{"num_hidden_layers": 12, "hidden_size": 256, "num_attention_heads": 4, "num_key_value_heads": 1, "head_dim": 64, "intermediate_size": 704, "vocab_size": 8192, "hidden_act": "swiglu", "norm": "rmsnorm", "norm_place": "pre", "norm_eps": 1e-05, "positions": "rope", "rope_theta": 10000.0, "rope_fraction": 1.0, "qk_norm": false, "attn_scale": 0.125, "bias": "none", "tie_word_embeddings": true, "parallel_block": false, "init": "normal", "init_std_qkv": 0.0323, "init_std_o": 0.0401, "init_std_up": 0.0462, "init_std_down": 0.0462, "optimizer": "adam_hyperball", "learning_rate": 0.00563, "beta1": 0.9, "weight_decay": 0.0, "lr_head": 0.01, "max_grad_norm": 1.0, "warmup_steps": 250, "schedule": "wsd", "decay_fraction": 1.0, "decay_shape": "pow", "final_lr_fraction": 0.0, "batch_tokens": 131072, "max_seq_len": 256, "doc_mask": true, "train_tokens": 587800000, "max_steps": 4485, "dataset": "wikipedia_en"}
MLP neurons of a small language model. Each row is named by its layer, matrix (gate and up: input weights; down: output weights) and neuron, and shows model dimensions 128-255. Each number is 128 + 32 x the weight over its row's rms, rounded and kept within 0 to 255. Numbers have three digits each. A neuron's up and down rows have the sign that makes its largest values positive.
A block is one neuron, or neurons of one layer that tend to fire together. After each block is what it responds to, as a language model described it from the Wikipedia text at the highest values.

L3.gate261:108107131154067114126168102173152112094156125161203189158134100114148140154111118135102191149123121135120155141111128064151153115125124127070088177113104116119158135152145105121172078158130109122161127093116114167088162128158146082098141089084083145095159148134128120245083105117095167140146129123169131143066082120126113151121174144126183228188142135143101141131102121140120170131125
L3.up261:093123119145123111121135120158157109120166177133197082114149079127148078131070150099107172149111121093122168205061147138144112164168140205108066190107172115140133089107128125133150130116093112088188154089165087140161175111161112157069101150169149143057153099065132164080107082107151161144133166136130156110081169112100143167088158090161117146150121093142150170073090145109152087120150
L3.down261:112184175076103158167157088124098168145132106143074179065145140132129115052162181093089093153169131090118153100131124124123113124118125123178129144202102158087138155067071084103147113082128093102105080156095156142103149123093204165193139109110139145126162118130075108138111144075121141160147142157114126172187115133124142084087106149158109093183121127097155147156082129174150099151142
L3.gate353:087137151108124120121196137142134129108141079145165135103148118126126101152124169149163119124123127144165094129159099153133089100181089090070131139139095100177191114080087111070171121157104129121150141122167114126152110194098140192136106043083094180132140083145136128095168131141194199119172077138073064134128108109104061087132159137064150102119140107097093196143098157163103125148171
L3.up353:046166125127093188120155061139107103155144140092151167121116168162132123116126189100104118180115114135102132135154171133133160053130152161205136099161149127145158112169133172166121151102124115138132087124088111165130096195114174145135138134132168167131163103165093122149163142161082120141138177102080131129163121117146189092188111104064139094126151152113200134165131139156152114143068
L3.down353:148053128074157160180108107125124080082099102055162098122098155128082109133072138085120118097161158082127130117156118107090074173140168141094136113111120141147175158156170154141119098154166136113101131152138159161110148157111150102142110174145126150107119134047099126125132184050145124114147132152077149121143133105093111096127097140118096099086153117114125134099115114111177116144130
L3.gate435:106059145182108166124148070168095114144156154077149074133157105168182117142107159083174117130109139122155078143133132152172119109096124152145165126130127090151143123077123151087188135084053143157143096153190139124109123122180106154130110041115077153094132167137158119211123090144093194114136098113155133140159145114116088088121158124036135083138135137104193120154065165115134068145085
L3.up435:066150144120150112136125132170190121133145158175210052089103189132108093086130191100112160138126141129153075144095127138163063138104108171091110167091141105124150174128140205126136098123103164119111114122113101111143136162120157094102144098174211120129112081164111132152142114117080155118180115120113119147110060110061154103088124122105176100113107142157135106077089102076115111153133
L3.down435:092102140040143103227137101103097091055080118131120124139106099136126074085139122138106098095102157144153167164116116160122211123133146125140107118213114155140153112168083100116124161131156081125158107084117205146135118108128146107155181097144158147124115109160108115195147108150120124159125127132178087161110167097130140144136094133103117156128101098105122105076126149072155125081080
L3.gate470:170114182134139140119151101131084090180187072122108138156142135144124090158121155139087143168113107192098103156139150134128102175156133118104151142097113135152186146137160179102135115102099153120170104084108159182119133098183145139118139071105118092079063116157167133116130121120161153096161163098164174132141107082129131188153109102148091110126174165156077142140083109158087139119048
L3.up470:062084115187104142105154143111123113194152162176210135137132129141148175149115158109092101156068096128070088138099134141127144130116133062086157090156146157124153114167169161129155120120101160070130131103180115184150126124152097119080097128145149124123150122141142163123102127094079137189156119179185079099143156135121152115137113154052188059118103067078151176151131119150164140123076
L3.down470:131079140099205183169162084162114180164119066089111075107108099101102132155088100098122118092129115135132121180152131053139098150139153147171173117123129082072173111152092166148148205159060083073088094092136142136182122136128122128167155129133108128121128143148097141184174139107123166142166117085168071167129120147094154165122098096144149118192107108143089081135100135105114084168062
Description: Sentence-opening prepositions

L2.gate9:104095129139168097101085102141098099173149088225140077123124113121118147092059174165129173183102148139079093146058171082110113143112096115140151128105124190117145191085054152106207119138141151143153110179161143134163126099158139156102083135173113146127120096193127161158153150113156123133107164096168147138117114194116153142127157088104197099166207138116147136065132196088087184080121
L2.up9:132225142129131117153200146170120131153169115126156127182177073123174135155122129068149137128131090087099133215177145075166101115120185118158117140135169151132151135145126118133093121121177110084166106158116129055112097159124106109127129115119149109167147123179102144083145089117108151140115078193116078107163145100129062095109107122154167145126136164127154106131160135206193100146131
L2.down9:149165057141144118165092129120104148118109197116096118136171170198133118169120175092101121128060077148108110126204147197162117093146133174140142084078194115155119136178121160151045159134173101123145146108142162119130130114135090108116153160152115145117164183126196129120129105103106158158142169168098144088126124174174138124129125129087120176121130175157066084114073165083117116102130
L2.gate62:102098149094171107065119138116071137127107075154107076141074144111207089140128076118141113127159087158144125114156153082148157148112104120147150158167136166129146124136141137184116108208130124145221205146098103155175114103162166181148161091072036176099168153124163105131113130074142138066092109103107053178134151116118118096126131119107148144104204125137080064099192123106080155129105
L2.up62:154108141151154116154171125110137129139162242067123108141111148112151114177036103117184126100096146219154099138123150087125163068158159108205124161113140133153125154166150073121120081129141105159110128153167119121182095105161132116166153139153120167162196078131128162158130170092164189139101132078124105183135101121146117140154118092110146163093106141074139125106141130176071151085140
L2.down62:104095171117072109077127093156091154154136123148149104134119142153081122143114133164125140133137073093103111118105181125171125111128142090131139092125093155170122193128107085143117164143137029165201131156078144133157127082123162201072122138137135098096071167150144136147126129150092090169114113060162153089104154110095146115138138114133101153221118141144047153155119124144137128139161
L2.gate352:088165169122198095130138117134120150164148109080134116148092136171088126088135166098162195115136106088108168162150148071151098117127117204106164179120200152112101128066088136152154144147080162180120162175089116138171112096155154161055113093136168093106141060150113147074077098095106135112146128161147086112146103159088114153135079160148144101162170084157104134090079099077138130129129
L2.up352:060114143170118149166172096173102155136097135091129142133129125110207128187113185147157105102102125069158108176118145149147123129160109077190133160123064138143107128071084125098101197155070105161178135071135128151099192071124093149118177204129096156131135132152147126118116140116110063186105105149114080109125133098063081156134090079163101130090099176163143169112145144135134116168179
L2.down352:124130114146098167183108180164110150111159130164111113197146152173140117143106084146099130120224101096111103110204121117110139105104143186113170103094144104152134208179106096123106129165167151115129136102139104108139127165117079167115085146128055197153117147130074135140096146159092144147126110141070040131144101103108160094095118110130156144139135199153111121087136161146141152115153
L2.gate581:102104135117085097125150191185103095176074118152124146144162102129176158165111117118122073118142123134105168151098134112121157168130121126136142125089131149103129114149146135132080103208102154134146097124156131158115131081142163152152164140173119166100223073155178149131090092130119162089147102115149152150134053075100113124145109117167108101145124145119097161138162139112079125073107
L2.up581:141177119127099125135133136200131118075098178097142145135151113088202170054190174062158085128068136134165124101101126101097126065134130114150131132081088113130150154116075113152187168095170123085117107124121154127147141070142114095161127124110150118047105153140186146124144113160026127142124131133140115148148150097152162130051156129111129120170099181126107165133087147106142211127107
L2.down581:145236136160113129094121089195172167140148129125094121153137225072108105160098126123088072129120094190144112157138129103102122113199089098180124129159134123154115117144149163139080072101099101185123112122135108101116159060153097100079066198125110163146126142090100147158147127107149151096096142142096102124107078154137093175128144137125157115134076110113158136097107140121070182110148
Description: Adverbs and -ly endings

L6.gate318:138146169088107092146159089189051135126201131092112138115111165102097155165170134209137151138111136068113138112091134121110120139126112184152139139163124166093133099119140092138138149147230119131146095178144176100106084139149121108080199118158069072105081127191135139123110107092143113112142143103151120130097123073099102041160122090097145110120109107095155112067103132121124108142116
L6.up318:084059091118129132104139086083134092130153142180117122168107127136101153139168081103158201076115169159105119096153107138085168171164059160161145124141137110147164136174143127110129166111131093210165129102115148179169098095142108114100138112124114107085110175123135115173099103060136172144130080139147095139123075122146143122160146124139160133100130099143138117115059117110178159114134
L6.down318:150121148127117132097126130129110162100094070128181142129131161125165115158145177138107133172233146115138232142083051116153127181041107102122101117148104101104195165098117115161154139158128184056153108162111109174127119135081187092116116066092143087099139171106108102121080151148118192164120110106111071187152133155113112193149045127111096146120104036101142152183122165094138059196114
Description: Word-initial "in" pieces

L3.gate92:116085127152150115162144139174118089171150129111108051102121104108088172122157105137130102106154102121144120135095134062175170148111134187130096158168136146090184126198128093113071114088103127095169115149189161109139132210146138114172122145080129127141145127130150109152176098198050132107174150128105104154200122118158069115155036095126092109160179080124101109122121104121117170123111
L3.up92:096063134116098151166181103115151090108105128104117092118128141158191125095135130137123132181076031132163055104122193129132092135111042099129133107161139124117130159141080124118124151147106091122143152172127131174142109148074147136123085086115116136081148150137109175150158097168181168115136126132113135094171155076080132170153125086169137133091124117144133132099099053131150141155137
L3.down92:129102084078145178164087097164106153133133063179091160016147146136121148116120190118116090118168120160151192102160096126132082192189153109095095108127107126153150180133117128107123131126124125105147117153167129150181174149079161089177081138117095051166087131082081136148145180134110111102133173167150119132155170164127127148081121120116136104080117105195199126105116082100110144111118
L3.gate156:133093109106112127090122216092083146121121112115172106135112120171195144130080092088103217174112163097143138146064166108136130141128135116108084069047130154119157099116080137133149148150104140134123127090114192088115137200118188085135153116130096120120121143108118165149161203153144140081131129168195172153198108118085139133134130142113107130168119156103096123090137155128132076104129
L3.up156:090127122194075198128159136148157130018171096098081139126176130188110105081113166146118113138133087176107146116159175122169105120122085194040116126125133093144155139126134107119153165160148129074152137157073089159153170123174100098108114118187092151130115116170130146153052124118137126119097085119123185152124147135122140120078119085116142115136111128158123095152143159125110146095085
L3.down156:122163172123143109144122120113113106101125117112169070071104134135114107083149107170112122104110132097153098138107079120130235169158136156167150122140092097093137147113155139074138140169156141193098175131151157151087125153162096107124109109131166132082166140125173134080139135090126158105076147195088139040150145170167153082172135133154105110101128150134125146080133152154090111084130
L3.gate412:156135135191140124154051111172125080104153084078180173091081106185054109137121105103110105068110093130119127072096090102145116111115138092130146108108160140122172173128164176120071106137099180153172124157081188168172136167166115124116108101120123178121145076162202161129145064119147153102067183119094147196180080120112108132155104082137128104109121155104113119088137116168122115086192
L3.up412:138171145106101155097146137133157163162115135146125123114080082150144179091155135091152087136075141175155141133142084067108128104078169094090154101141121150150175110108125145162131134166133180146117137114145108099130173098141105166118098108162151075094142142096169155203103155139169143080128152155135167175127184124138128065101095159172183106154136141182095134078119157128169191102131
L3.down412:103140101131069169086175211118143134153146147207153119079104086086131067135173115133069122117150135158055211035093147110124131153112133105134084187114160132197140125048132136148137173168086142143118134115118146142121143156112111094140109092096113139097089116129144141142111180105134167094085134095108141116120178124151156130117085105099096159124125071186141103142145132131161134168087
L3.gate695:177134104122118163117151089151086110079071140123118135116119069133085117103110144155091133137089129199131135159157193105170197126118127081126141103156169151152175151177154170131108144182156184068102113096139145167105179175145138127126200127137141130182184123175093053185167141205126145139149125117126195126126098170181122129141096144141120162123181160149162080099163163050130163133124
L3.up695:070175134159084115128121113106197085178108097133137143115122102219073105142150092140118115092185181126112144131107135143167122096132095080146106107124142150112176102166132127163132105136141099179137099055106176121095077161116153094120116109138156078139157124102116159098098072144170112087127161160094130145111133182093153193113091173115135091107119117118105091094097117121137140137104
L3.down695:128120148088126093152145048060144152163067142121094165152099120136178116110091103108100117086116155136119148110144131125148124150154127070112159190172103051119075148131099139108143115119128137178102133135119182153133077130153135142109134107141123113128129092159062048151143095139123119143190177125097106055100223047084099122112128165065132131086136117100182106150122131112131130061156
Description: Clause-initial subject pronouns

L6.gate194:149146135214151127168114138153158143115104170160071138114125084094116201131093135155103139121098133095155113075107143152142086077098144105111146098102133127123115075107151110117113145115101157172131107151088154130174121113180091180140204049123094093066151123077118104141139157131097153130084156206116124134132148038100096132136105143114165138119090180133092105123156142111102119144076
L6.up194:153110163116138127144190184080120100170161128113072139099145126174109083105159141139133099106105141141135161114143151148159134147117141095099142144089076137123150128113067136168074115091114047130103144146096159144119199179111100135151104117109163099130127138120144117129121151099077109124154133128066132102120136121064121089136142144143189121134061137126100104098127098097151160163123
L6.down194:067145180180157106068139133099172120129125108111078186110154083145037087100089160164151095162150108175195177131127135207109114174074135101048051115139127099100133123116169134140138096090124130137098117088153131098087162120092167158129122087128122144163112107113108109158106146147090160125121156187127153203135187127131216170147165139092147140108104149079079101193153201160079105128072
Description: Subject personal pronouns

L2.gate79:166074122176111142186138095090116132129159122110146180187094107197138098128106099117155129084149146121127179098160099136069126127162120155040125150100178131134172161123112135092173153122131131128172144114126132098134132121117147111143097116094111118099115103155141220140087090132139109113188103112097132169131167049133097109134130094115193111090139123134133123133174143146140056142156
L2.up79:133127072161132150138181091117107101137120104127158118120134127126087123124152171090141119157150184124096083122121097128148125135167137153089159085110130094104171174129147082141186144114174165079091145167108100145089154094113112164154076118146081103140065088129156147124152123143121082185195157160143138118114160122109168118190148123113126090103176063130139117162077130143117116136147
L2.down79:138126138073149188143097127166118101087174136127067140129140161068100144052170092173086115078194136123118098116131194087124123061083147120143089145136118146169113131126159134135101132145138141078128132047118087159103073169131161152174091116157133070116141170119125061179108140103127185130099147066091112126107148140188134117195144108104123107176121148145145140192083056117051112110136
L2.gate111:094157173105108184152171191152100100109176156138153064117149133145153121103167145066141172138121113083092109075070146129103134179123118182088150173103145169173183085134143118144106153101138103118140145132137160125199116094115125212087146161168155079151142115133159181159102131155121120105148117146142110092150119099084155139083131092074124134159202108148183081095138102101155143106173
L2.up111:169058176088112086142142115183131191154110182103141101084122135066156077111086165153104142159102108128147112139064153036098142134092187146180151178145134109138139154131126108087169129187178129110133161161121134136174098054116127187137113160138153067115116147124084138095155091143121143122186112135133143052152151114152130156121150091170165117178175121088163075164080087170127103184152
L2.down111:203129150102151182208149126160164108154106157163155146139178182169139139137120130131189159135216113121108111233127165108084124108110120086135066163135116139153103138170105105107150124082157140063120099141200176134166138118096138140178085063062197137101074176128111104159126094093208108143153185139159141138149118153122090103110110133102129138145110140106106141129095033146085118138091
L2.gate333:156155137154097213123124067208106164150154074127130111124112161121096143158127107164146180132095144094110144161124070146161143152117100184048121149138133071138129102128128103148173155143124130155137117078130136119145115117166110180141125136091115132146115129149181136195149112165120148119132094119137100124103036088103166115095118194218143153129131117089160123075128164199143191124094
L2.up333:153110127154170139129147187141155145155092127143070110128108153092133154118093126125103160115109181171169104197139160166167139149110099150133153141113090127186131105103146101171169149163158102129131135071099120165167074158101110160128132151159108157120126141167182154185137104107111186135135099140135116091120061123123102125141162098171081124115155134114098122090112108110110170212131
L2.down333:112153182180139132116154079125128134191155147114143123096155135153162135119074162123141147085185129122158199167161123091157103111178129146141138092148131154177126068109082118124101163106173146145091145113146162143051133149125114145122140177084121080109139125100089024089117102093135159135122104086142138104096101115055132204185106124139184145154128125183103170094130094113106103115130
L2.gate656:070138180150148189095149119126104183093140158103094146131170080203141145141123070101086130103106135121155065127139114154119115136074092064109139110132129089104191108137101182153097058191123166148128087119145098102136128134157091149102200088147144129149093148152146112179146164100138114149106043134098062126142078074122145148124140102157155116153158116116080120159091174097152125167145
L2.up656:086088112139139138110153161124145178091139113110118116163153168133098108085123170112111116124142134109078175149147096122163136100146161125146145091118142093097138123095073103147159112126049126069191129144136094143133091131140126127146135139155157087112164136142188087074161175198119088137125135127061102070122119148042137134124161082113138137152143120149126156115152083150121142161156
L2.down656:143115178136088148083167122136132159138129083093124121138109139115173091037091076119154177074124144167137154095086141115129172120148151150100111079098094153176121152123154147149124154114072111129176154097117118147120180173210146168118162110155181118075176096136117119128103108132135179102140193079116108104126167112063073136071034131130125154120107176152132138131146146048132117092107
Description: Sentence-initial prepositions

L6.gate334:161119163123138086143159142100072136148103137103130125117105118150099111124115093165134149103096173173215135109121144231155130149154109126168106106094130110063145141132140137184133154188080145178133116138114114141145119099144104124143137087077095172145130108142201134089134090115148182142096086167113106148143167092116070079119113097133163107102084128121115168151105117159102185084125
L6.up334:123088136115134150125153106097149143122142125130160156153134160087167179152088136120155183142128139170104143176079101114160096105096152130158133151079107200168171130118115111090192159165108130075180108122130059113178136157132130117158162141147172140086131096143147154117127154085114116108097097100113125138172063149126224108163177109171092160118141136118118139057163115134115082123184
L6.down334:099137059131096072175125164127094115103133117104097151143157210095199155090105154134147114122074178170171138152151175090157105122126139114133072120122148153134075125066087132089090083139192077097135146158150114128192123154188117114108067135159102163166096121169066130101104173130148093112104136117159087127178101081100131136176124145084151135124136118105112131063171152094145156092159
Description: Degree modifier words

L3.gate10:117085132134128118174159081129119136098106083135218151120092106110129137142153152144146146084081102091130087124103199090143138180198145171182120144122100116129128171163127117104127151148116121110040130134156082091151110090139077154145108146192093131121104094120109129134104095110138176100096099130147146162063145140117079113184185174171172081146074135118045122096141152131106097057148
L3.up10:093140126112182075146118058117087140140091107149147137102100105115138102058118131180139080161085132154195132124127120060105129103140086113120116100194102103085167166142099174157084146136138104137108127152104125121152082141130103111103140117137168055157120123092088100118164113067157193099136121093157076167140142154115136154212163117142107110151175120147128211144140089097160123177111
L3.down10:097180142080117141193115174138097104092134089082150083117119133154152126115129072100184137066196165147130162199141127184138101099171129078072118159160123149158133176153140152142120162195113118158122124158125116193177124129116187131126138109074088109142103154159151136106111104180101173135099124157174108145140174096146148144144188115140131077145021127158095163138121169129134079137151
L3.gate45:183081179164138099196146170189090148140090086136157080126053104118121158089141135077147115111136112042132084136141109136112081129125123125190114127152071139103179136159056143151108119121094181211105123142115217197174094125093116150181148112124103112098158090161158150139100132165147114150125076104140090095130118135094113134134154133113115141086139116107104160121148136141137121172171
L3.up45:169176192141129116113154173085143102114146156084104146130144124190107100122175189102170198134127080127158087134064150048075162129111125128158133142142110066122146146118147037194137085157085098157081154116153166125123113140136120151164132161154114140185156112161141143140085112149106089096130079164059139157128137215134106108131082096137170104107082135170163117113166140126129131117167
L3.down45:102150133121162138101109155135091143074104116092180061132172108126180135125166144124082124118181110085050132117175148111137136064071090067076108141064115135168106169142071118118154130124164135122132120098166092182129116125105109082136086177136097129156118156134071113083160098140123089127098090124093092126105137103124153186094135125087126075138065079159080135144135101137096099061112
L3.gate162:088176118190164134153201145153112090100091142060145076091136127172121116095121177140149163153113112066119122136139132136145138130160110174183110164127117108176150122124094135200156151164115127170088144140125156192137104222135072120133191130213102121142204091090136076131079071141116161087078116142098110125151113109131076093093123095110139144138153116104133136135124123146129139093129
L3.up162:087199097136153159070116190168089112106170139130156058137149133161098146152109151153136198151098107150105197079131176100079061136141037137128096156213098117139118149119160137149084107144129154161175138093161092100104092084108109160178162156156124076136109182143113126144126052142129109121197104142091166163133139164099129091083179114093206123102146164158098090167132093123091172181121
L3.down162:155165082107142172118072204093105131145113102115117133132154064140149118093149130160145146116157126157108071146079088202139106109160115093148124066155141063113148159137085177117105163092136135115142140182069113135136143148092102103131104192101112154144190119144154087169123065129113126129096128142128085171071128136122105134155104081137101120151097141127124156096114110085123088138163
L3.gate372:089141198092104146136110175104139138174124126136119097102151131152120082091162155100069081080128124159176157127186168118144158125202142103104090147151163175091140123109151153145143162154102146191128130097098144116091128147121153122221144145147138093158164098131208167100136092148123149052178183117075113149165128084169055126090018143092101118092117165100132196104170121105201194097135
L3.up372:124113149144067131113071179144131125062112129123108108153205169153158176122138126164126145190159130097118086134114129131117091083137110129159154106110198109064147115139140045114120115109084147138089126135152116105078104124153111102175158193168124094148177148120146077185156152147118141097150066109092148137147101153107132136106153105171107080087108120150136121068142097127141104140110
L3.down372:137124195148129140122121167083188133074113106151123134102123091127127177169174104166078179149214095130124091126149097149137092094151080102170120097141168105145165093126064123081112161153126180102104114129107099134129147126107142121137133113106139134082135145086167122119099176101152158206095129113116165158167138112089117116140111128155134219146155118104151111121148134138134170116057
Description: Predicate start after copula

L2.gate24:109058134108122138119141136078086113105137150081170206201131131105111149145105151133090114099126170197163162155162127164170147117119131173158122139145141080138169117161153186153121103083119114147139081151129116163056134122135096151156143129120160130178148147123194148085113150101099128073144141126159129141194116140153164125069111093159148142153140158110117191056119144108138184098047
L2.up24:102107110091139154099111101140173130156106149114191120157170194123100129069153172174171098134144110131157075198120180108141123140096142108102134135096146095142086116111118076142167143149104142111170101105124172118126168188096122209151074092140098098124143110085155201090115125094173142178165123136110110157111130152142150123070196118190121088149119091087106112086114085142175114097098
L2.down24:097158152168104151165089129143114124067088129149081056050128117160153167129184075134135132135135118107123122101128168111184094171086135097108179179133143140130148072108177123086109107159124158138082107143110089113173145122192112117081121179144170144113151169132097109090087110073113101140101124073146108147182145209109111138137152154179130148158099128137107096165125146080122121135119
L2.gate90:082110126198158078173122144117109102137142140125089126125154139142108136115095094166102124145112123170185120143064149103168082134113099128138140154116187047079139155145113074105122190127079122120119093083100104112157100126136135172135183152098109164160126120171158169099131123138146152140134118137123085110146113114044110109139163132119089147114079154109098101145162143079155112150181
L2.up90:159138138157115106124128165085151162113134143110230128097164083147175174096100176174121133114140131121119145162097151116170117124117161093121119082141135109148137170100166162056115136127100159085079149104195116164153048174135083123120126138129128131123142095112078164135138170075089174115100179107170119156100136051204112139117106073154101122187162109147191105150123100141103100144175
L2.down90:126135109175065136168183133101186134127147097137171134136126079052091110101143109070092150111110154144217106074131178134102179140088120188092159128131135143133105160102136170176128128136175123160076157136107120189099140189087080162174109121124133097123150168118145130147085140179176076123110163191110124125192133121185153138098119122129065195219157100120100143070127161115091163153138
L2.gate413:061116112155148170113153123115092140139153133093146083163148093159115104116120154091144141111101101064122147127155095153171122176182166149128155150122199108094152117062049091104145115125096132163181172115158089151109065150114124126154157153114148105115083112121158084153172157119143151129128112153097134104107082148121120121112101154113111176060116171198119142097104141158150165147198
L2.up413:082159163173186132118118114165114127185138111146181163156184188133080087141151163154151102162122129161179136119083157131118142123096096124131134061099133160124020102168143125117153147121171148196126112130117090135120088103135108112148079161132158115137156173182113103167100032069199161141111153125091080125090182103149108104143161115120120094106078128132114091110209159173085089149097
L2.down413:154160062136105121217114166042139077170120102176145108153133198125166115150142147134150159089100056130106156044170087106122127119125127150094131113060101144121158112133138113099165131115133099098076132139119128123148140154123120167114171121140125106150075127165150120148108179098102115096130101103175145151136141126159136117112111137123097155100067126127140131071102072177062117082173
L2.gate466:164125163112097151204164112060079125118085108091068114117183125174138114120182133158121116135136189131137180100113128159166143108143111146159096104142092147073126113200074104136136151053078123142092090122140160130133105147193112157140163133128171097123127108172160162154102141145164073113095142148084139069131117162118130078045128137051181116148130139147182129077192114121147138077146
L2.up466:156154142166102151140142124116106086124128129123181079107118130201157180098145137112147139136156055171189113153120139165116146171116100133092094102148223098104118136150154073135098130136127154127114146085134147141196088160137180158120103097112162165131202166134149197134120085132128158141130163147110138145112160177069156110100144097151092092087151156108128107137105125097114113140103
L2.down466:083132077174115150115165104131119079107195116127174151166127194093170094120186143104136133121135066102130164116143146130111143065164146096103095129159126104127107146117090195091090159123098087136160153151101093136141179081124109140124072117080134130150163107015128157111100139129113114143080137163150154101138121098103135185172146116089126158100146087139149107169121180050089112130166
Description: Sentence-subject pronouns